From a checkpoint of a small transformer trained on Wikipedia.
Size: width 512, vocabulary 8192, 71.4M parameters.
Architecture: LayerNorm before each block, biases.
Training: a variant of Adam for these matrices, 897M tokens, 6846 steps.
MLP neurons of a small language model. Each row is named by its layer, matrix (down: output weights) and neuron, and shows model dimensions 64-191. Each number is 500 + 25 x the weight over its row's rms, rounded and kept within 0 to 999. Numbers have three digits each.
After each neuron's rows, "fires before" lists the tokens most often just after its 100 highest values on Wikipedia text that the model never trained on. A number after a token or word is its count.

L8.down1040:493494495514513543490485497506517525503503503485460535494527522465510487507473534500474486522471469486501518523532509558507521499523510527485512479513505523510511476500473467508509518510482516513468532499544472495544497480436478498516547433491481486504542488463511505515504483470498491498456497490483500495460499497485433517494514529531468563522481483509462507448502489516506525473481
fires before: " |" 25, ":" 14, "|" 7, "e" 4

L8.down2337:488565502508484480503536507485491503460490464486490487509484490500481521451495510505452525531489456495494503494511505504512458446521487501504460517475480484483484482504460512548506483473516489439509539516484496473512499531478501477524496453513488512505502519479515489523463470513503529475479562485515535517502519459518439517490509460508504496473464510489461544478555513524439492516553
fires before: "-" 69

L8.down2813:443503486473499509535476527519522500482519480527490448557508505529544445519460482532527487528494506487506494463490505494482492528493492450523498512501486530477475500489554524526494514476523520502504486470500503488576514523522484472485513503492502483496486499458521505490504514520533518477505533491538559529523497508540436483531496446504516503473487470485486532496505469482484499500469
fires before: " in" 16, " to" 11, "," 10, " place" 9, " at" 8, " on" 8

L8.down2983:463519511501507519463494499450496556459463497504475466523487495536498447552529471498499545488484491508491473518477555490480490457534503511501522521493538461493496486501489521499482442492526539513517519528549473487505470503527474499456485527519518476482488483456529485519491487500487526472505503518477495447481480510489487490523443513482517481487502479502523479513517512511518548483511
fires before: "-" 66, ":" 8, " |" 5

L8.down1143:500488516515501490513523544467499503530494483481503494512511508479484508523578504505491480514535465496536584536518510472525524476477501466519536499506480479508507498499497493474478535498525504535466507451512515518520486533483504518513532552508483520508496502516515547466471510504486501480468476513490471502522501497462561459526490506512547504527484488486500497486532496511480494523477
fires before: "," 40, " to" 8, " he" 7, " she" 6

L8.down3188:423490499483508501521474478520477496486481502458476468475506501504514528493487453512465527496509504519518445448476476495473535526500554487458486472472484505522496523541506502515511506529474497507491517465532477493486482499507481485502494515511479502501514509487488498495535507490477545486455497493534550509497502496486431507494518536518464531492491476517462523516485511489464529504503
fires before: " by" 38, " in" 21, " of" 11, " on" 5

L8.down1140:504510473516536463505482485541516503503493496505519491503521466484497499508499465511492521485523455504484524495490513520500532467517489506514510497500500473492520517542496457517534513518460493537497534498515454518484454507463539483514512511489498480484491482488462489506455510498533499451478500495486512451501483544491536505529456468514475516488508504484491463549508512508463518512515
fires before: "=" 64, " =" 20, " career" 4

L8.down2400:466478424480492521531532459526491480479537504517502507516491492486557502516451475571518483477491499469522505519520534544523494533482483479474523486484467513479537523504512465493480492539489501533491506442563515511429467468529518478503488496482514536484495480518471483445489474477472507477486527529535482491528508514500424507508473495517483497516503473500514515498509513497495505528513
fires before: " by" 19, " to" 11, " on" 9, " in" 8, " of" 5, " as" 4

L8.down3374:552530509511538471504508488527512485476494515473565489442505481504476459514548481558520505453486476509463492526502529514510468488505510501467466481513511495464451471473523472505534465511515510496494546489472496510537539478535484490562531518493475500515514506519491518533495515499570513498529483500515486484499492545476552514481435505474510540489529513518506495528512552476454508456487
fires before: " |" 47, ":" 7, "|" 7, "-" 5

L8.down646:535527480507485488496487535485463480481500522493489464535514532524498513501462510517522509530466452507537538479514481512551515470513507528493456493503481483509505504488533475516539550549518495528519492482504479498446500486447472496485501589514498487517504452517480524505459481492505489501535529480488492477498476496524418484503447486464483488499489468501486489517520482489525502519553
fires before: "=" 35, " =" 18, "s" 8, " and" 5

L8.down2728:433522491475470501528561445513495518477493552496511516495509454551550460482515484490500530479499469485536526487476506501497509523485484523453477486478530504521474519545502499568492543533500509471480478541465535498502511466501511458487537492465523484518501506517558503481532485454468482531505515516488459487490481502484492548485433493486497513503491466468551489504494488519492495529505
fires before: "," 45, "'" 6

L8.down1957:499503489486491518512495493470504502496490479526507501473503472494509507514512476525498532515525494500489486509502503482516496489496511470517516496550518521496502501480506502486509479520514491497498486456393484473497495513592512499479484509494496495506512497499505531517493495530510494487511515510478498477529497521474636519516492518489480509489476481495500478497476523469498509470487
fires before: "=" 98

L8.down3252:470497501526497516510502516469507480509514490507504504501501496491492512495521482536509505513530481515494477509504517469527521496510523478516522492522532525487511514481503522484514492493497488490501493484406491486502490521570513510495497476518500489501498498512485523501471515515489472483506506520487493484516496525495661489492492511515511515484521491496495496484494504472509516490468
fires before: "\n\n" 19, "=" 12, " The" 10, " He" 8, " In" 5, " It" 4

L8.down3221:501517507529516477498559487462510505503486494468546503465471524481535553467500532493492495491514508501441515542480484425514530496492542473530531518476519544521492452474505464538564448534544499490475505486503478486461564471515500529480458514567456449519507494536492513463521469501491551465491502475505457508471474482525500484515426455463471460515486502498468514479510489506503504538508
fires before: " |" 19, "\n" 12, ":" 9, "y" 6, "Q" 4, "," 4

L8.down2296:495502494502486490514474471495478513507542483486478483498490480513516471468501543501465502512525537499483494491483500519506491511515471552516485491484524491514472531511518507461490492484526505484545477516531546465498531514497507540511511475464504512505484494461468504538530558524473528509468447479484501489480492514462448486520502527519503449471505503501479489479484505460505480523466
fires before: " |" 37, " as" 22, "." 6, ")" 5

L8.down1928:527514489483501522518499481497485489485492496487505491469533473494494503528525468529496548524516462503474456494499503477484503493467512467540502493583517523529497479487504493496498493510502497505490522465451475481512505515557516494484489509481499467519547515474496508521487479501506499479513502504481483465525507501491650496489497511475483521504490515508504485519482510467511500481470
fires before: "=" 100

L8.down2666:506538451507552508538524497503538536467512481463460499477539498478508479491495468495491475518488502485493502524511519477516493492515517487494504502529504481474473472516515482485495469555486498497526489515555523476441531530464573504511503501478495508486469474514500509507480480477512531476526475515444435478499502549489443491538469523501483499484530469470530508533524509478505498476498
fires before: "," 25, "." 23, "\n" 4, ";" 4

L8.down875:524508498548516492523500534519538500492491474505485517491505479514518501504509512504486509497490516526483508491457507481499492501539523504512523474494495494505500514500500469521464483516527504485525494480488541473506518500563474509519515575496521521480469525493521508531478489517480501500500528522519498501485469546499656471508494500531505511530503479500491501504510533498503516502501
fires before: "=" 37, "In" 10, "The" 5

L8.down1416:506523540525525517475504486512476493517462521482461511445481505507477523443481512510499492474468505476531507490452498526522531484537469507487500484475527497453524509565473470544507542520515521510538544473581500510548533516492533517491491528520510493449491498484479495475494487513514513491484513493528497510492488534468517492535506497518466459493462503451472441479472477529513512455490
fires before: "=" 23, " =" 19, " and" 8, "." 5, " of" 4

L8.down3840:506473487495499510517485485498511493520493484530515507481509477489490499512486473512479526492512497506478494515507500488498495490491480456532530514532499517493492500486496489506506472502495478502514515485403459492502511497592498477477492486495513492528500525493503520497477523517513494503523496505501491475525510501482654505508501510512492511492499498488495491487471525486496508476495
fires before: "=" 98

L8.down2124:492496504488491493492496505478509490514510488503519516480508465472500512523529492511500530513536468509480504505512489491518501487488501471510512496544517518496487494501508509488515478494505486496501494464407473480492501489587516515496487481493513496525489505495492516520487508519519500486509485499480510492533515483488616487505513509520480508477501484480512480498480501463505494474475
fires before: "=" 84

L8.down4039:491518492464530530495471473480504526474532485542464459510495494477465516502529457501529503478489466509523547526510536507498511533487550478520490498480502514470456509488496493540532509495486521462519490525512519525467495489512541550493493474479483488509493460460445507456515501518485502480485489476460494539500525506517565509522507535524493495506496483541548530536501494499460478464526
fires before: " |" 46, " Clay" 4, " 22" 4

L8.down2869:521468529477506520526523464482488506526484458491490478521498524483516536533493510487505537513509496547483500463465509495547468486501496479468551502496453445495528474482467459487484539542557496515496510497540489477488527452477512509452524533439524487505568551481478501517505486516526497494507476542510470475486514529493489530517499554511435494507484451475496471539459533494511491506497
fires before: "-" 99

L8.down546:504451440480505490489498496453494540505494499518457488514486481553528534473536508514502503503490464458504499520510539530528488528506472477523501500498460483472512469486454446512533513524514504516527497476507494506488451502510506513498474490481488518525522496518467508472534469510467475504531483537528484467491483516532425521472518492546489493499495477494493506503463496479506480432531
fires before: " |" 44, "." 10, "–" 7

L8.down2190:513483528532497517521536497478511482542499495524511514478523499477494494481514482502490503484515476495497504520486516484505544460461483485542504498488503511514475476475535549471517513499504482528512511509496489509485463505530542512486464514499494487491503488510499507500488499500487504503505495536495536479522529511486685519499515552531487511496516538493501487518474523464502500488488
fires before: " the" 36, " her" 6, " a" 5, " it" 4, " him" 4

L8.down2026:534510514455505496482491513504507500522463524473515470491503499520447513526499538567494451514489483472473508461484515500432478519487488459502464548483494504472548482536520483527501522485516501533504467482518492498463494516511561532474486504533507484498504530453522496498474467500492488500469506469472462501514513486526512518525542500539517446499517531465495527480561543497495448530501
fires before: "\n" 71

L8.down2270:495524514563504491465492509498549485500512515471464517484533538498478492499542510471527469474489495489503495501469504487480452519501496533502493482451492479490509505515501505494532467511497518515510490491494528503525487474428530448510541511509502494475516495484486465528507517449515489508499496498530509514503479461531457477489490493528513503516527491517477503471526493541518509496477
fires before: " |" 45, ")" 15, ";" 4, "|" 4

L8.down3594:509521498505489491497479495502469504517501490477551499485476476481492514489489461507478517516515487485481511483485511495511525479488501478528495460529477491500473508510509501556502522508499497496509531497418455506477501517552497479501473519511519495522534495508460494510489507510521474470525505511477500508520478495504671483490512489500512508497522514505513528467476521493528501483542
fires before: "=" 84

L8.down1457:421504457483495514489489517493511524497516536489510479455521494462509471508499526517514459514486493467524446508530467517464483511480557472582473496479484508505490539516507515510456525451508477503427496520473494476547503450514493509522495467485510529521515557538525479473517557485486482503485437515497504556526496461534467515507539504485495484486487500504509485488483503508519510540502
fires before: "-" 57, "." 4

L8.down593:523496514508506520510495536491513493517490488495475518502509513525501465478464479482557475535496457504544439491525483526526495495473540493529504492539510500495554511522495544485488526480491518485541456457525521510481504533555519439486526445539519480496545512484473537507550502508545514448465514483509506536446516433538494509496512482487498475483487529526495485512518482488468475549503
fires before: "|" 42, "\n" 9, "–" 6, " well" 5

L8.down996:512516475521489487509493511510499496490507506488504518524506486490512504533523461490508527463518516517475464529453503485512546501519479491442489528524491508473545435519495507523428490502509493473522507527508548492538550483460499474492486467515528507556538496510514488486543474452494506478508504498495470474503468519501553504497500476505506492493510487438489467488443535519495553469472
fires before: "." 26, "," 16, "\n" 7, " |" 6, ";" 5, " States" 5

L8.down2347:484468465541475480444507516479493492464525538504488501476502478486439503488507510527493487531483500465488525493500448475483530517524509563510466497481518505527488497511494477548475508460507526512497501442518513536517511497498541481520516505464465481477462503471492500482544468502498501545481512507458527507460477486537477462519517496515507527483534495490488542479507473500508475502448
fires before: " |" 57, "|" 7, "\n" 4

L8.down1236:483480514508494513530536502494510499516488488505497521458509463488507467494473460478499508484492495492512508527473505477492498502506544488489523496482516478458517509492508469544473510494515474483511510478476527520509513484529503466515539533502539504500495488536488499524481493508495512501500492538504499524498485511496718518510495499515509518511499492464453510489486506512495527504515
fires before: "=" 47, "\n\n" 6, " He" 4

L8.down21:481501544520494513498482490520488516498508507485503526493474504493517500504491456534505502477505471477496528450518476474488508505531539497494463497472475530512486493509520494537492504521447518454493487514535541490513508465506473534459538536518502497506540483471521481485559535518476523489485506520479480438504522497529446495511520454536463464521484508485523522495505513518487472541502
fires before: "=" 25, "\n" 21, "|" 10, "–" 5

L8.down3499:522444488550455499520488488494477457509495471521535495517487508487473463472525491523550488523510455487468514508541451529529493467460518496523495499465538492518479513496514542480524480513513530458480476494522499525436502481523483469521511468492512484463427487498483521490523540554510467500506497474522500542488463468514501488520524484506513512499534491512551511493506518486466488493511
fires before: "\n" 20, " /" 14, " ;" 7, "–" 6, ";" 5, "\n\n" 4

L8.down1770:492465509507494466523530484491518504516490477519496524497512483512476490533524472511467510516518510505501477503505494484529501518518500506496494469486502498508483483494512496527488508497482475518531490491437551505495497486551541504504509533501506481513467518520474509511482500494482515510502508506506516495508492546484678499504489510519501529494513514493510494496485524483505508519481
fires before: "=" 92

L8.down813:495486511515505528514520493496471482505493500510520496491524475485488484481538478516496512491517471495508464522496493512517506485491528490493490491542515532507491515460510514477521496536500475476518516461409504529480504466563483504494495531467496509517481497499512512534500486538481518511488527509462511503516528498471665512503494530495495508516481506504478505512495510469484500496489
fires before: "=" 84, "-" 10

L8.down964:507514501497507500528455548525515484499510522526492515485482524510478510488496525495518506457493522520490536496479504499514508513506489448481578496495509484470518529471535472485523475499499502527501496460499503492503499468562516500568506469488489526511544487496463458473517483534532497454477490492485495505466510485512500480545518515508497503516528519501524455507553485511512537504515
fires before: "\n" 72, "|" 11, "\n\n" 6

L8.down2145:501530494478532550522510529494516458502572496514484508487537508512506467488513489512468481515533504496505496506513469499518528485509521471526532469493520515491498522518558510475533480542487479522515506505460484514496532512582542479446464493516497499488495494504509523494506516499461471500521492532528518515508529485489622478508493488492544474476493475512493496523486469467520526522501
fires before: "," 46, " the" 10, " a" 6, " in" 5

L8.down1932:536526491470526519468490572497535544479514507501466515468468514580490512519493494513500521524466460529501499487513522445464503510495499463490513476485492499511515482494516461541456478527507524541515457475524509482482533529487504517504472495510492513464535513476499452517515501488503427486488485495512511521516477525454456492521498489500518522480521502493499548480504486511476513490498
fires before: "|" 39, "\n\n" 7, "s" 5, ";" 4, " |" 4, "." 4

L8.down2291:501491477519529504505497485497476519549499518510495412496547547488511511487522461474528493501518454516539485502502500523499507524554505503468524522541486503510500492521467494493508472510478542535500561470526503540489461501474485523502520523530523523451507472495457507498532495501499447451490502521508511522494498522512545464501493463481487494518466479552517494479485466529491517520496
fires before: "=" 65, "\n" 7

L8.down3518:509475524442480496512515489480524484524514474548450515522524503538467495522493459494535494466519513488494562518485500483493477471442508478479489554510484499509508476448488538539538502478493499467507494510530523508492469513512510523524439467505537507500502487501488502508482559487517558488479521514470516515487508490483581477490504476511500554546508526521481492477550500523528417519474
fires before: "," 33, " of" 12, " the" 6, " he" 5, " to" 4

L8.down1687:497494502498499523512511477488506507486498485492510514459521476478487516509517463506494510526518486503493474503514501493517481492501524465525528487547519518509465488501517511489500470499501483492504504501398501478507502507561493495478499500498515511518484487489505531512489503497512501491532489500498534497528514495496666516481496519502475505493494512510504493485487517488505505471486
fires before: "=" 97

L8.down293:507497504491547509492506525482504512482490511536531474509536545470484499519474514486492516531521532495500518511526560469492498524508550501477523477533522490527533502492480517517489510537501499509495470491496526484516509477544512473488511453492491452522519482480519475478527501501499501469494472468472517506473453486531427461508507484509526505504518530491456503493534491486512516559521
fires before: "|" 37, " |" 17, "\n" 16, "–" 4

L8.down1429:485509466505544492499495496528534487500504473493489523513497504491520504517477480495498507480486493551500488492504483534521545468502516473557515490542533472503520483520519507549474504495486540528458499510459482484500521502517521508479557479495441449500497538469494534518533512489506540498449496490481474503456526452542477454499542543483510484485520488530548471503498492540494482484499
fires before: "|" 67, " of" 7

L8.down3330:499479513490494496502494496502485492505473483514516538489506510484488506518481473500469524521513531510524522506504491484505516531507493478487496513490479473481490527493511492523491499474506480474489503482448504481484501490581493502489541521487523515502507520535499506528483517527511512490501481518510475499519515493504719525502503512498501514517475537485515494474481506485519506496492
fires before: "=" 77, "\n\n" 4

L8.down3202:532496547486497523524497479552447535510437495465497503516541516499464441491540485514489511496503523532455512489497523528490504497478438524491497498493512513485477465495499490492522479463511505488537444528519521490539511496533484503470492546497459510515491498490510528529491496528492522478500473493494487456482506502482458478468474542495513497475467462482541501504505502501522479468485
fires before: ")" 42, " |" 19, "%" 8, " (" 6, "ge" 5

L8.down128:447539510505497510505509476509483487463491494475453481523500490493534581484491525521541506486505526502519473487490479479488484481502547511498476506466465485515492487529522522490477491544511482535474496536560474465503494489538536472500528506504461479496494487526512526521503497482516487515515490490497500471506480546457482503490543538510484551518495497502496481505463520463447503533501
fires before: "-" 51, " |" 8, "," 8

L8.down2463:492508507483474534486510497453524509506507501437510504507518548480434482504513518519518501513526494464473509530514486461505529494522522509496509452524478474498522532463493462502506456472515529480473518446495481510499478488467501487501513533521502493538485495536510515489496480499504495536510533502519536508512503523466480432485524458521529467461456515514476500503544504530469510482509
fires before: "|" 23, "-" 20, "'" 9, "{" 5

L8.down3724:523506506504531495509475548501500500458483497509480527527495483513465523489465523487541464499484480563450513527507477515507517481512532500523533524535514498513519516487525447488526475491510539513539505462515522499509491490497500514508466489504521460512511505477476512502486491512527484499450524490485490503460498435522448514507536468508526522506484496458481472473531508502522476515494
fires before: "\n" 40, "|" 21, " |" 13, "  " 10, " —" 4

L8.down1810:479499506515526506515543485519473446473491485529510492473515482536448481526550548507516469559460474484516477483527499518509507491525490532503531457478512520508521503542508494460508485484462521508473526497542513518473540502505519479488496466508518484474563514508529518540507462504522479485463500510493486524490539585531483465489503527487516512479541512522485524463502482487517534532508
fires before: " |" 28, "\n" 11, ";" 7, "|" 6, "–" 5, "ro" 5

L8.down2447:521492528493497502552477500500482487507488432463515528511504505501488523506508491521469494524480462498453505475506498456474507538505479534501547535503518505492494469486481466485547511522492545485513463504543501516438507517470475571448529528468477500512498532444508493522511493537489487469479473483508488482518467516531431494499492558491483490515501470486490489514499486498539544471492
fires before: " |" 27, "." 14, "|" 12, " votes" 5, " (" 4

L8.down3617:477488507532484496498485481472523518454533505532522475477461506492457462556526502489489515539485495481514493495502506482503518513503510508486507515520483461516489500529457488502510502503502510523474538482422458479456516504512480504505463516528488504532509469482493439517501487488500498488466539513490538482510504488497563506506478501513524485481508510518512501528524497542479538506506
fires before: "\n" 26, "\n\n" 16, "=" 8

L8.down2895:499544525510469496443494475522538490523471491526520478520530513502483489547480542513526476506478482509484502496502478471485471547474531487483544515506480480499480526491503471476488499480504508533488487487516499510517520485482484456554493519484494459494499509489475482501501469493540492544488498529527501505469495493509519480487465491507515484489559447488474535482500476547452521499514
fires before: " |" 22, ")" 18, " b" 5, " m" 5

L8.down2205:502512576500491483545534482528555511493472506482498468503472517536512504484487493497552490494489489513536544535481479490490426516490520472507463520505470492491509483503487551482487536488519503523518506516518486458478539487512492515487506464496434513533502513484501487506482531516498497474482498498475512494510473467522489480522558470521485473481525507506523512493479505471478548539495
fires before: "d" 28, "ed" 19, "s" 11, "ment" 4, "," 4

L8.down2670:511546516498513512465475469509501505535516475497498517492523446523481486499510484510523525555523535494529501479506561479463510453541517518497529501555512509503518495485582454538478475535530543467500545489590483488522515522460526495464483523522492504518539490516484502488513512525487476502459536519520521467508501523521531443479477510541508540508524506488488477497558489480472493510524
fires before: "=" 23, "\n\n" 17, " of" 8, " =" 4, "\n" 4, " the" 4

L8.down74:551506510502566507519534494491504531520487529480473509496548497490482484498450518530540493491447452474477503498523513537502494487504508527475496515505508487507503495505495483531507539484472540479539549504510501512444524502521492506506506507470501500515503545447517577460504532511488514523495489508492480528521537495480462479500493547503528504485500471484474509490482469499501525499488
fires before: "|" 56, " |" 15, "." 13

L8.down2987:490502479514523535488537499532504475471513514497513503476564468525502476511565487502472516536514497503474448533496513520521539485479459510452470499542511513527480519491505471477526461501471486475549521541460500556494483461525506510528525520501504510515527503516463501515457467484528517510490474474461532531495507492501548494527507478506519504506512549505474521546507495489493503525502
fires before: ":" 45, " |" 16, "\n" 9

L8.down1603:500489508492495506447470520514443514540484471507491491553487497515472464472507544506474478483503511500534488513520507523508529517487496476486509521499504503502490500496491490480505528459486487517550526472503479545502419475497501501526535501513473533491518478472512532532496491529459500536499486523494537491479515491492496497506524484493477495516491491514478505438523525491500520523500
fires before: "|" 45, " |" 11, ")" 8, "\n" 4, "\n\n" 4

L8.down1570:458556528525497510493490503507517496516514503504530526464525460538535468487522492534505499507524470527481491529474495498533485575503462534501491487492533468519487488526499504526474504510485507493509521481503495466516533546484508527486486491451490523487491555516495503505453486522518528514489517529496494522494510509466416502515516521459507513459477488555460516485471531462517487496486
fires before: "°" 21, " |" 19, "." 16, ":" 8, "″" 4, ")" 4

L8.down527:529498484502520529516480504528484483498489521463501469482516477502516515515509478494523542536508475488492456498500515486514509506478476502506516510564485504500477494504498474501503499505492502501493552526437491485502516528535508453462512515494484469522532503492480475505490487498495520496487482515513454471505499491508684518480472505471491516480506517482525506528524515488495504504507
fires before: "=" 100

L8.down1072:488484504497506490492498482502514512507513475526509528464489464483520512517495461494478538499507505500509483504512481482495508488494503487506491492548511515491494484494494505507518490512520481486516507494395499467496508500573510515479491502497502503516523508488475498501489503501500477471509491509497503491528486500502677492502507519496465501483492524495493492530500491488498488450487
fires before: "=" 63, "\n\n" 8, " The" 6

L8.down3987:498494519459533539488496545518510472520513487470501479514493528535529510438484506507513508484473478505521548481478503504512507465496515462508490524497499498487484482540515472556525498514491491479517500456555518458483507460549575493523519463492462480481488526486480480510518457490503528466488523518484517499529498523495418484526491528497469448500509481456467512493466501490518511535517
fires before: " |" 71, "." 8

L8.down1197:492481469463498501508488539481480480516514499527523522472501474513499500510502473502492525488513517528510524529502511508488510502493499478533496489513514523509513510462525484480504507482507516490485490507466479521499517493538476522503500540509518483521482507508485500512478497522490494493517481511488493502485525518505700500491534515514508499510501515498480505499465501485520501504498
fires before: "=" 56, " the" 10

L8.down3473:494472486532476498521493488488499521479479480509506514453531500509483487494530486494503502536496478489492475499496482473528496491496502484554523477524523480507465518508506516505483481487482476509500503500415514500517491501555524470489504486501506484526495513480518516534495513496519495494499516520501507505504511486510684509494506500489490499460533523485489508523507504489484501457500
fires before: "=" 50, "," 4

L8.down2389:484498537547491542508511466539484488473512478498490524520517460508513492460493511566463462507515466473461522451510574494528498497503518543513528477491498497490477499487473510501467487554491508502521467478552511538514518461503498496510514516478495506498532479503475502507521502507516542509528498508498499470491536554506432517493484533481479457482539528529517511509490542482494526489504
fires before: ":" 38, "–" 22, ";" 15, " |" 14

L8.down279:526460535492492498502502525495491492499506514507525535479509510466500520524515476497492510511505500496489516496519502493512468512473469490508521502491466490495483481502509508475491506496492492495495499487445510503472486514545501530486529507517542506520509507505478495543492507475496508526490512523496482525530525492501702503512525519513454530520486537501456503484476503479508492513500
fires before: "=" 97

L8.down1430:519522440486495531509509503491533490444456520496476493516510478484489538468505525564511508513529523500518495469498481516494521509511477485498496481503487488489512499481523510495492515542482503467479515488486488526461506527500560535517484481511542504464446520449520473514515467466480507477519518502529513486468489471470500486528511516531517500492503554485467509495536480487519477475516
fires before: "=" 29, "\n\n" 16, "\n" 9, "," 6

L8.down1803:472493502478542509514483507456443475503499522516523455500501461475498531452518515563516485520477513506534474546510492461530465530515556486477476572528495501466469510513513478504514540502473525496547497482529536565508549499515492507552512490465551497534466481489515511502517499477531490498501514513539517550494502499507469473492516515497487477510496481504473476534545488512496475533459
fires before: " |" 45, "'" 5, " be" 5, "." 4, " is" 4